Weights of a small GPT-style language model, trained from scratch on English Wikipedia: width 160, MLP 640 SiLU.
MLP neurons of a small language model. Each row is named by its layer, matrix (up: input weights) and neuron, and shows model dimensions 32-159. Each number is 50 + 15 x the weight over its row's rms, rounded and kept within 0 to 99.
After each neuron's rows, "fires on" lists the tokens most often at its 100 highest values on Wikipedia text that the model never trained on; "fires after" lists the tokens most often just before its 100 highest values on Wikipedia text that the model never trained on.

L5.up373:36 62 48 67 67 65 71 24 46 51 51 49 50 62 49 68 38 47 34 43 49 58 78 75 25 59 48 25 64 52 00 36 23 25 24 53 25 28 59 80 45 24 43 47 58 60 59 40 47 44 39 40 27 56 54 62 62 44 40 45 51 29 52 36 10 64 37 42 41 42 30 66 30 29 29 33 26 58 18 53 26 64 40 38 50 46 38 41 54 56 24 53 40 83 43 37 66 60 57 64 58 41 49 60 49 30 51 48 84 70 49 33 44 58 70 34 51 40 41 46 38 57 42 53 38 81 59 42
fires on: " He", "="
fires after: ".", "\n"

L13.up230:59 39 50 68 57 37 70 50 27 79 59 51 27 53 22 46 54 46 53 21 50 73 44 44 54 71 59 62 46 53 57 59 43 41 21 55 89 57 66 62 62 53 42 68 63 49 42 40 29 49 48 69 37 27 65 33 34 42 47 30 41 21 43 42 79 54 61 28 25 36 36 58 45 49 87 52 73 43 64 56 57 59 52 57 51 50 61 81 22 47 62 53 51 27 72 27 48 48 64 52 29 73 32 32 59 42 62 49 63 55 76 41 53 30 51 34 55 70 47 44 62 52 29 54 57 22 53 44
fires on: "==", " an", " Jr", ":"
fires after: "\n", "===", " to", "kan"

L11.up477:57 22 29 51 66 39 73 67 65 37 52 52 73 32 70 53 62 59 78 36 45 49 52 33 69 60 50 49 57 62 57 75 42 44 37 53 43 29 50 64 47 47 48 34 46 37 30 62 81 56 33 38 47 56 49 55 65 72 24 61 56 51 61 52 77 48 56 43 64 50 75 43 33 25 54 58 42 43 52 57 48 68 57 43 78 69 54 87 77 62 45 71 53 23 35 56 54 52 59 66 42 36 40 69 49 36 41 55 61 42 48 61 91 66 62 50 36 14 37 46 34 65 31 75 45 73 45 61
fires on: " 1", ",", " single", " at"
fires after: " |", "|", ":"

L7.up302:29 47 81 68 67 66 49 50 19 41 42 53 65 52 65 77 42 48 36 54 60 48 40 57 54 74 61 63 57 39 73 44 19 49 43 48 52 66 39 54 64 51 30 41 38 52 49 69 62 64 46 33 36 29 39 32 27 39 28 54 39 71 40 49 57 41 55 51 68 32 37 64 61 39 61 38 31 47 70 64 67 69 45 47 14 67 50 88 27 66 39 71 44 57 56 42 44 58 62 79 31 67 53 52 54 38 48 66 44 45 49 29 55 51 59 40 23 58 40 32 58 58 23 66 61 55 36 21
fires on: " It", " place", "-"
fires after: ".", "\n"

L12.up185:34 46 62 59 32 49 43 39 69 41 47 27 48 51 45 62 38 77 64 27 65 62 42 46 22 51 56 26 62 49 59 46 46 29 34 42 38 36 51 70 44 50 43 14 77 61 65 54 67 54 48 59 43 54 58 59 31 48 51 35 60 24 30 56 48 52 55 18 45 18 36 45 66 65 84 20 25 17 47 62 57 54 53 32 36 46 33 79 34 47 57 47 78 51 42 28 54 62 50 69 42 35 34 33 37 47 59 42 79 55 68 56 37 51 39 43 41 52 40 42 56 47 76 38 50 46 84 46
fires on: ".", "s", " first", ",", " title", " the"
fires after: "'", "s", " on", " F", " W", " C"

L5.up43:50 55 29 42 43 50 49 22 52 35 33 46 34 46 19 60 56 57 32 53 59 59 39 87 36 70 36 26 49 36 20 53 46 59 28 71 58 48 74 42 56 79 21 34 54 61 51 31 41 50 45 32 67 34 43 44 50 16 53 52 27 25 34 49 35 34 59 36 59 47 18 74 33 55 61 33 43 46 57 76 70 63 55 36 62 71 34 62 78 10 47 40 55 42 53 59 57 50 55 63 75 49 59 36 60 59 50 61 48 30 76 66 49 37 34 41 41 61 55 74 46 70 43 65 60 28 60 49
fires on: "===", "-", "=", " the", "The"
fires after: "\n"

L11.up282:46 36 60 38 33 13 70 62 39 53 63 45 44 50 66 38 41 44 22 76 49 39 45 64 66 29 59 59 40 48 73 39 42 44 49 46 49 42 32 48 54 59 47 46 61 40 39 61 42 55 77 38 67 46 40 58 42 53 46 56 54 65 42 30 50 20 44 34 67 69 44 67 76 49 50 45 61 59 63 48 90 47 31 69 82 64 57 56 46 60 82 73 58 58 56 59 45 25 52 55 42 64 56 66 49 55 41 00 47 41 69 46 50 29 45 55 56 45 43 48 61 54 44 85 93 32 25 43
fires on: "born", " of", ")"
fires after: " (", " University", "-", ","

L4.up253:79 43 65 46 29 46 88 52 55 63 32 70 46 51 47 37 68 13 69 55 47 66 59 42 69 52 74 65 51 60 42 41 48 64 63 43 60 56 57 49 42 52 58 63 56 41 40 67 54 44 77 68 68 82 68 59 49 92 65 50 50 34 45 32 66 48 48 64 67 70 59 39 73 74 41 51 65 52 58 49 61 42 76 34 87 64 50 31 33 37 47 41 72 44 55 65 15 65 52 31 60 56 59 52 56 59 56 76 47 46 37 72 41 36 70 53 59 55 48 49 49 78 68 51 39 53 43 84
fires on: " of", " to", " as", " like", " also"
fires after: " University", " moved", " well", " In", " Republic", " governor"

L4.up21:47 50 56 57 60 51 58 50 43 36 40 26 61 37 30 74 70 65 19 54 35 33 25 45 51 53 39 99 52 70 39 44 91 30 51 67 75 52 36 56 53 47 52 43 50 43 46 71 73 83 33 39 72 47 33 42 49 25 26 66 20 53 49 81 33 47 60 59 94 49 43 53 45 62 60 61 45 42 64 47 62 56 26 66 43 60 55 50 61 36 81 51 34 95 45 60 70 39 62 65 53 56 37 38 49 47 44 41 46 75 52 63 69 30 53 66 42 60 35 58 61 76 37 50 58 32 45 54
fires on: " as", " of", " cu"
fires after: " such", " known", " Council"

L9.up356:69 50 50 47 34 61 40 47 54 46 72 35 81 60 42 43 48 72 51 24 36 44 84 70 39 57 58 40 64 70 38 34 73 59 56 60 81 76 58 69 59 54 43 35 44 41 53 43 56 53 57 60 66 13 54 60 29 28 53 46 42 52 50 58 35 57 53 22 39 54 24 90 44 74 37 29 57 20 46 48 39 49 49 17 58 48 39 55 49 28 49 52 57 42 49 44 24 50 59 65 39 61 48 53 58 62 52 33 48 26 63 79 58 35 38 47 39 61 66 60 26 48 60 63 42 42 50 67
fires on: ".", " ", " Bib"
fires after: " ", " D", " A", " C", " B", " F"

L9.up151:36 47 54 63 44 43 59 71 70 68 47 54 49 63 88 55 54 53 39 64 45 35 50 45 24 57 78 64 21 61 39 20 07 45 26 55 37 62 42 47 56 49 67 46 49 57 68 63 57 87 43 42 43 67 33 60 42 18 59 50 50 55 50 03 64 38 55 53 83 44 42 59 54 34 44 54 50 52 55 50 60 16 51 48 54 54 57 38 50 26 74 61 62 40 50 56 45 76 48 49 45 49 46 49 35 69 50 38 55 48 55 37 48 41 48 44 64 33 48 68 55 72 67 74 79 39 72 51
fires on: "born", "\"", " office", " from"
fires after: " (", " In"

L12.up399:44 46 47 44 49 64 66 57 74 49 53 44 43 45 45 50 51 40 64 25 52 55 52 34 33 62 54 73 56 55 62 55 52 23 41 59 72 70 57 55 27 45 60 18 67 57 17 47 48 52 75 43 87 64 27 57 81 45 45 42 50 28 42 64 73 76 56 19 92 40 52 37 30 45 68 61 53 40 58 39 65 21 59 51 63 69 62 47 21 42 66 59 71 36 60 53 40 52 44 47 60 53 32 57 58 58 64 81 36 38 45 53 63 09 68 37 44 71 40 63 57 77 33 38 32 48 65 61
fires on: "s", " his"
fires after: "'"

L13.up83:56 59 49 43 39 48 73 41 47 59 81 51 76 30 58 41 60 94 53 33 43 51 53 61 42 60 16 59 84 52 80 57 79 48 40 39 00 59 57 46 49 56 12 46 42 37 47 38 49 54 43 58 52 49 71 50 61 68 60 37 45 40 32 37 61 25 40 52 69 54 71 58 41 59 76 46 24 16 36 49 72 51 45 67 30 40 42 54 55 49 57 43 50 36 51 39 48 48 61 54 59 58 59 31 09 60 62 47 70 19 63 39 37 50 58 51 36 46 48 52 14 50 51 80 33 49 56 46
fires on: " he", " and", " but", " as", "as", "-"
fires after: ",", " (", "\n", "—", " where", " when"

L12.up359:76 42 43 53 49 41 62 13 60 42 56 46 58 73 47 45 43 45 76 45 51 51 57 32 41 44 11 50 81 39 67 43 41 38 62 34 12 32 56 53 33 40 38 48 55 29 46 53 34 35 42 45 62 32 49 65 56 39 41 66 45 51 71 38 53 49 76 66 27 39 61 60 60 61 52 79 61 54 22 28 73 36 12 57 31 52 81 42 57 44 31 56 42 52 42 37 26 43 53 38 66 64 37 71 70 37 63 39 42 63 62 52 66 59 37 48 44 46 53 54 37 43 76 58 42 45 47 28
fires on: " ", " |", " 3"
fires after: " |", "\n", ")", " Democrats"

L13.up226:60 41 55 19 60 37 40 67 32 36 65 67 39 61 52 35 52 43 31 30 57 67 50 55 48 42 33 53 56 61 36 99 57 48 44 37 52 50 54 48 63 38 36 72 47 34 48 65 40 30 57 58 34 43 76 50 14 43 50 45 39 38 38 40 74 39 80 39 26 48 59 40 59 32 38 53 77 47 51 47 50 54 56 42 62 63 49 45 74 48 63 50 63 07 53 26 59 56 81 47 39 68 47 29 85 71 26 52 64 41 56 72 46 51 72 58 53 34 62 25 62 49 47 65 86 50 29 49
fires on: " and", " then", " |", " again", " further", " later"
fires after: ",", " and", " "

L13.up157:32 55 49 43 53 22 96 14 52 48 52 62 63 43 31 60 42 46 57 20 42 41 58 63 64 56 39 54 67 00 78 34 50 46 39 54 26 37 46 57 57 40 29 44 76 45 57 31 30 32 67 71 59 42 42 50 59 43 40 40 43 69 64 17 47 48 57 54 35 74 60 36 41 70 96 47 31 43 69 34 66 21 56 47 48 33 36 52 46 51 64 51 56 19 20 51 56 39 60 38 63 52 62 43 33 52 49 67 68 53 57 63 59 56 60 61 41 53 52 52 26 52 78 57 46 41 70 45
fires on: "\n", " and", "|", " |", " metres"
fires after: "\n"

L5.up7:46 08 76 56 19 35 71 54 20 65 28 53 50 44 23 36 48 34 48 45 37 43 61 32 43 57 29 47 54 69 71 41 55 38 49 65 52 84 55 41 46 40 44 43 58 63 32 49 31 52 47 53 59 49 41 54 31 46 42 62 47 69 42 47 28 20 38 73 20 63 56 43 56 73 42 46 53 50 46 48 61 62 39 47 86 77 62 63 52 44 47 55 35 49 54 41 35 42 55 11 51 49 40 45 40 33 60 60 36 18 32 47 28 55 51 60 61 74 40 55 31 60 45 46 54 38 41 47
fires on: " as", " of", " released", " among"
fires after: " such", " well", " one", " was", ","

L11.up597:62 56 58 80 64 49 54 63 70 44 76 39 37 48 40 62 31 25 38 51 44 63 65 61 31 51 62 75 64 30 51 41 55 45 30 28 74 60 51 56 73 42 67 78 54 19 66 23 19 38 50 42 52 48 58 44 46 54 71 54 54 52 88 57 29 36 41 58 39 68 37 68 69 15 26 70 56 45 12 64 40 32 43 62 45 70 70 54 58 29 44 58 53 53 46 57 63 38 80 50 60 29 52 16 56 35 43 50 72 51 41 46 39 57 59 65 63 46 48 51 49 36 28 64 46 47 66 19
fires on: " It", " is", "It"
fires after: ".", ")", "-", ",", "\n", " \""

L9.up509:55 55 32 60 45 34 64 67 43 37 31 54 48 55 40 44 38 49 59 61 46 54 49 45 62 80 52 42 50 69 26 61 73 34 28 23 42 49 63 57 69 61 53 59 87 56 49 74 51 50 34 54 37 62 55 66 44 50 61 61 37 72 63 72 43 23 56 67 59 52 60 57 50 86 54 43 54 42 57 57 62 53 33 71 64 55 69 52 56 23 77 46 57 84 24 65 46 53 46 53 85 38 29 55 45 52 61 00 72 52 66 66 46 66 42 78 66 49 45 46 43 38 54 54 99 39 36 47
fires on: " \"", " of"
fires after: " |", ":", " Department"

L7.up361:60 29 77 35 46 58 46 37 43 66 63 64 60 54 48 45 48 44 22 49 45 42 28 64 47 63 38 56 44 37 68 60 44 76 59 58 58 36 73 51 43 33 59 45 56 46 69 65 38 58 67 52 42 60 54 53 43 47 66 54 76 34 25 31 86 54 32 34 74 65 50 55 59 55 45 62 62 64 63 50 61 47 27 62 33 38 49 43 37 33 66 49 49 21 50 37 45 52 32 40 53 64 55 45 46 69 30 51 54 45 24 55 45 64 64 56 61 71 86 44 39 43 07 42 60 11 36 59
fires on: " as", "S", " because", ":"
fires after: " such", ".", " well"

L12.up409:49 53 47 53 46 60 46 37 41 59 40 43 58 60 42 60 39 83 61 12 56 79 44 35 46 65 64 25 57 61 58 60 53 41 52 47 58 53 42 48 73 23 34 04 35 49 49 88 53 43 46 54 39 34 49 53 54 33 24 37 58 14 26 52 47 53 39 42 46 23 49 34 52 36 76 49 43 35 41 41 49 42 45 32 38 72 40 88 34 49 58 44 56 39 70 38 44 42 66 69 55 51 50 32 51 39 44 79 71 54 33 66 43 55 53 50 49 74 38 34 54 73 48 63 21 57 50 64
fires on: "s", "."
fires after: "'", " Pref", " St"

L13.up602:42 36 41 42 62 50 47 40 72 71 56 49 70 47 57 56 28 34 52 51 48 29 43 57 82 91 36 38 66 60 37 57 58 54 56 42 45 45 58 37 27 90 61 56 54 48 64 43 44 45 66 44 87 46 47 67 60 38 34 31 56 43 19 34 61 54 56 22 29 79 55 72 45 65 55 47 35 58 22 20 53 40 24 30 52 64 58 50 88 43 73 57 51 37 45 00 52 50 74 50 71 54 39 57 41 60 58 30 47 37 57 39 42 34 47 49 59 75 49 39 61 47 48 78 33 52 31 55
fires on: "-", " and", "|", " |", ","
fires after: "\n"

L9.up531:63 26 39 50 32 50 45 54 54 40 48 60 49 48 58 37 91 63 58 53 65 41 46 53 46 52 33 26 39 42 25 88 47 32 51 55 60 47 41 49 67 84 57 63 36 58 52 33 51 41 31 61 35 51 51 53 43 55 62 58 30 65 50 35 27 57 52 38 28 68 54 30 73 66 64 52 59 14 65 41 42 41 48 57 41 62 59 58 42 48 55 26 59 28 51 59 46 57 57 07 72 84 27 19 50 51 58 46 38 40 63 70 32 55 35 75 40 29 60 55 79 30 73 40 27 61 75 65
fires on: "===", "In"
fires after: "\n", ","

L6.up553:46 23 49 27 42 50 46 37 43 78 45 35 77 38 35 36 48 57 52 55 57 56 55 58 38 83 45 33 42 42 40 50 50 44 14 52 33 41 85 38 57 79 39 30 58 56 38 27 41 61 51 56 47 47 42 58 68 36 63 36 24 30 45 45 50 37 25 44 81 42 41 59 49 47 81 34 48 46 57 43 86 59 47 59 99 45 30 44 64 22 42 40 49 44 50 60 51 60 72 73 62 36 57 44 68 40 56 57 50 40 50 39 31 50 31 47 24 50 48 76 40 69 45 57 44 19 47 39
fires on: "|"
fires after: "\n"

L12.up616:44 32 73 46 39 52 39 56 49 64 61 45 44 33 72 59 30 45 58 34 30 51 56 79 59 67 33 36 34 45 32 58 72 54 35 38 53 66 45 71 49 71 44 28 68 65 26 58 07 55 60 42 30 44 35 64 56 72 39 58 50 49 61 24 42 54 43 46 74 53 57 62 59 33 63 45 51 65 65 42 39 53 76 43 68 60 42 44 31 42 58 72 21 80 54 39 67 54 55 39 53 35 47 31 30 36 58 49 41 49 55 55 00 53 31 43 30 64 55 60 10 53 66 34 59 68 37 48
fires on: "/", "s", " in"
fires after: " m", "/", " (", "("

L6.up70:66 34 65 42 40 36 42 49 46 49 39 53 32 58 88 60 57 58 54 48 38 48 99 49 48 60 49 62 29 63 32 43 50 64 39 60 63 50 71 58 57 48 49 18 64 51 55 54 54 27 75 49 62 00 67 87 30 69 23 26 39 53 61 55 31 44 57 60 72 49 50 80 47 54 47 47 51 77 49 43 28 67 33 61 35 39 53 36 61 35 37 50 52 52 37 48 39 56 51 45 52 48 48 46 58 55 76 38 49 63 49 49 25 49 34 48 19 60 79 60 24 72 59 62 31 55 42 51
fires on: "==", "N"
fires after: "\n", " 116", " 94"

L4.up494:47 36 63 61 54 62 74 57 24 55 36 58 60 51 39 71 63 51 32 54 64 60 52 80 57 66 29 50 53 32 25 44 30 59 55 59 48 74 54 74 66 40 30 49 27 49 49 67 40 53 35 60 22 22 61 38 47 08 51 45 58 55 59 18 36 52 59 45 30 51 50 69 39 33 64 33 41 73 36 38 67 64 31 52 70 54 41 71 47 62 68 54 57 66 63 44 42 60 61 26 36 57 30 20 68 63 60 74 74 87 51 47 26 57 62 66 51 36 52 43 54 60 64 33 58 49 47 51
fires on: "===", " while", " were"
fires after: "\n", ",", " There", ".", " there"

L6.up412:56 70 35 50 35 65 83 29 32 73 47 62 67 48 40 45 62 37 27 67 35 51 79 57 48 72 61 68 83 79 58 33 36 40 68 72 59 32 37 55 38 33 34 34 35 66 47 38 42 74 65 55 69 38 57 38 37 54 33 48 39 36 44 60 36 40 53 50 65 61 53 42 46 39 76 61 49 66 27 67 53 51 30 45 69 55 57 52 45 72 69 53 48 56 61 44 54 54 68 51 31 67 53 68 44 46 34 52 26 44 40 52 67 12 64 61 62 55 13 71 36 79 19 31 53 65 25 66
fires on: " as", " each", ":", " be", " also", "ly"
fires after: " such", " known", " Genus", " well"

L4.up602:36 51 40 55 45 46 64 35 39 59 33 45 45 37 40 46 65 72 50 58 59 43 54 58 30 61 48 22 59 33 31 39 65 33 29 53 56 48 99 36 62 80 32 27 60 53 39 46 48 41 45 28 72 37 44 45 52 04 49 47 21 41 47 57 41 46 64 44 51 42 50 71 45 51 65 44 33 64 36 80 73 69 55 43 72 78 24 49 77 23 54 32 51 47 28 65 46 53 60 37 54 34 57 26 72 54 44 76 49 50 80 52 40 50 25 46 41 59 63 83 38 68 53 66 65 35 63 60
fires on: "===", " of", ",", "The", " the", " for"
fires after: "\n", " Stadium"

L5.up83:53 36 43 61 24 46 51 24 35 47 44 23 55 52 47 20 62 38 52 30 52 47 55 60 35 66 47 22 39 62 29 61 62 64 38 49 48 49 71 45 51 64 30 35 52 33 51 36 54 75 64 43 40 21 58 56 42 39 44 68 41 56 78 54 33 66 62 34 60 46 58 61 20 86 40 52 27 23 64 66 65 56 52 16 51 50 39 29 67 36 64 59 42 68 56 67 44 48 74 70 29 55 57 29 52 62 56 53 46 58 57 39 65 36 49 48 42 61 58 62 68 39 70 79 49 30 49 47
fires on: " \"", " p", " e"
fires after: " |", ","

L11.up315:38 51 63 59 51 56 43 52 46 60 59 54 44 52 65 70 56 51 39 52 44 24 54 72 38 52 59 74 44 44 68 47 36 55 38 45 61 69 55 63 48 65 70 41 51 19 31 44 71 66 82 32 48 49 26 54 33 40 53 43 46 48 33 37 48 27 37 28 68 47 23 75 78 37 47 63 35 64 64 48 65 59 39 82 45 73 58 41 49 72 75 53 51 43 57 59 42 45 61 54 57 54 39 41 71 60 38 31 49 56 59 39 42 51 63 87 38 62 34 49 53 49 60 62 65 14 67 64
fires on: " It", " She", " He", "|"
fires after: ".", ").", "\n"

L3.up333:50 41 63 53 58 30 50 39 53 85 47 56 56 39 69 62 32 62 39 25 43 69 87 37 17 46 37 56 55 57 50 50 47 59 18 28 88 45 86 53 50 50 30 32 47 65 69 62 40 08 60 60 45 12 82 78 11 56 29 47 38 56 60 46 32 52 46 57 71 71 43 66 68 54 43 44 49 40 63 29 63 55 34 52 41 53 52 32 43 29 37 41 60 59 59 54 28 50 56 58 51 36 51 51 55 54 68 56 54 63 58 44 46 49 48 61 26 62 67 75 36 76 66 72 47 37 37 45
fires on: " |", " /"
fires after: ")", " 116"

L12.up2:57 34 47 26 58 63 68 36 59 45 58 40 40 49 32 40 37 78 80 47 62 38 59 36 55 45 42 77 90 49 41 59 66 42 36 64 71 44 42 54 31 60 32 35 55 57 52 54 53 62 68 55 54 44 62 44 46 31 49 61 62 50 30 53 76 73 62 36 33 32 54 24 25 54 74 41 77 20 66 44 86 41 48 52 57 57 56 74 32 52 73 51 61 52 66 34 48 41 29 38 32 64 36 63 53 18 58 37 63 43 57 51 56 30 59 45 28 48 60 67 43 54 34 49 36 71 42 46
fires on: "==", "===", "====", " =", " \""
fires after: "\n"

L9.up357:42 66 86 75 56 80 54 66 57 37 30 55 31 61 56 79 67 30 70 35 66 61 56 41 26 74 62 40 49 36 36 54 66 45 37 80 47 63 70 62 50 63 56 30 62 50 46 49 50 49 46 55 48 57 35 66 59 27 58 47 54 59 47 72 13 67 46 68 69 55 54 42 35 68 28 28 41 41 26 45 52 47 87 39 53 70 55 65 40 24 53 33 70 70 51 45 59 64 50 39 73 21 53 64 36 29 67 27 65 59 38 40 49 32 46 48 40 47 32 25 52 75 72 53 52 44 48 34
fires on: " He", " She", " he"
fires after: "."

L9.up571:48 36 30 18 57 45 53 54 50 65 38 43 48 37 31 46 52 56 42 47 52 74 63 42 61 66 46 24 64 64 30 64 76 55 53 60 60 52 54 54 35 79 50 73 74 62 27 68 44 38 60 53 73 24 59 53 49 69 57 70 66 67 52 62 36 61 58 60 30 62 57 23 39 65 86 59 74 36 63 45 51 40 43 55 66 53 53 85 55 34 41 37 64 54 62 59 70 34 55 14 51 95 45 42 32 36 75 42 39 57 59 64 56 53 44 49 46 39 28 67 63 46 26 35 68 48 52 68
fires on: "===", " of", " released", " in", "),", "."
fires after: "\n", " one", " was", " |", "C"

L4.up511:42 67 42 30 71 58 50 58 58 35 53 58 45 50 94 41 56 42 55 53 51 55 66 54 50 56 39 27 64 19 21 65 75 52 64 61 50 28 58 45 51 55 53 71 43 50 54 48 33 66 33 58 52 99 38 44 49 16 77 44 75 57 79 54 40 95 45 50 83 67 42 39 28 54 56 55 60 37 37 36 46 29 36 32 24 41 45 39 72 44 60 59 61 52 54 61 67 70 37 30 59 53 59 80 40 47 57 37 33 63 51 45 62 36 54 28 40 48 72 50 51 54 34 42 44 60 50 49
fires on: "born", " to", " born", "if", " Born"
fires after: " (", "-", " due", " was", " 100"

L4.up63:31 38 46 30 55 39 37 32 62 87 71 36 57 62 46 42 47 71 38 72 39 55 77 68 42 28 43 33 45 60 41 44 54 52 16 52 24 29 58 48 42 47 65 58 56 62 46 53 20 57 73 34 51 62 53 60 41 30 60 72 38 55 40 48 49 58 41 51 37 52 43 57 28 59 53 58 59 77 45 48 60 32 78 74 53 44 60 56 43 49 81 50 51 52 78 36 22 39 65 20 52 55 31 22 32 39 47 34 66 43 59 50 54 53 40 36 66 65 35 64 62 20 69 42 85 15 70 56
fires on: " as", ":", " of", " were", "E"
fires after: " such", " known", " Born", " Synonyms", " number"

L3.up331:52 54 69 64 41 40 50 31 59 69 46 42 57 50 71 35 53 60 28 40 51 57 66 79 53 66 50 38 38 30 42 72 65 38 35 55 47 54 68 68 54 62 25 39 76 59 36 36 57 80 67 44 60 49 51 59 38 42 43 42 49 44 67 66 41 10 28 45 72 44 56 68 45 61 57 62 51 22 44 18 49 34 38 22 67 71 51 22 40 45 35 47 34 55 22 48 45 47 46 58 22 41 55 16 29 33 64 74 54 53 31 46 51 55 45 62 55 60 61 47 49 42 64 52 64 60 59 62
fires on: "s", ".", "with", "(", "v", " for"
fires after: " (", "(", "v"

L9.up540:38 57 66 92 30 64 38 55 66 46 71 37 36 49 45 58 47 43 51 45 48 55 47 63 30 57 57 69 48 31 47 19 34 44 34 50 65 37 67 77 64 47 51 41 45 40 64 33 60 56 43 48 40 56 54 45 66 32 61 44 30 34 68 50 42 50 56 72 34 36 38 64 59 47 37 44 34 65 37 46 45 50 47 51 43 68 33 43 49 45 40 56 44 34 75 39 30 72 62 65 73 03 58 07 49 62 49 64 72 70 50 44 25 61 58 47 52 54 34 41 56 66 59 51 46 44 97 33
fires on: " |", " office", "|", ":"
fires after: " ", " Turnout", " In", ":", " Swing", "\n"

L7.up584:53 48 49 58 44 77 55 65 48 73 69 62 61 40 46 64 55 50 45 48 77 67 29 36 22 55 67 51 46 53 47 99 74 54 59 48 67 47 59 66 27 66 35 62 26 36 63 28 31 78 61 73 86 42 74 51 41 24 44 40 44 59 55 68 38 76 50 49 63 69 53 45 35 57 59 38 40 43 62 24 42 39 03 53 45 75 43 64 65 27 64 53 46 39 70 53 63 67 43 67 60 79 32 28 22 52 49 54 43 53 59 34 41 39 50 49 55 44 49 47 57 63 53 34 58 58 46 33
fires on: "|", ":", "–19", " et"
fires after: "\n", " a"

L7.up567:51 52 78 37 46 44 47 36 22 50 38 65 33 63 39 49 55 39 46 28 90 34 49 52 43 47 37 60 47 60 26 73 39 64 40 50 53 65 54 72 34 38 46 65 51 62 50 39 45 38 51 52 23 46 59 52 14 39 45 41 15 56 44 32 63 74 50 45 91 52 54 45 35 63 65 44 43 51 39 39 66 71 60 36 39 40 53 51 27 73 77 46 36 34 32 47 28 82 61 70 50 70 27 72 51 63 58 57 29 15 51 36 51 52 30 55 78 90 61 41 30 52 55 21 39 52 68 48
fires on: "S", " His", " The", " his", "=", "–19"
fires after: ".", "\n"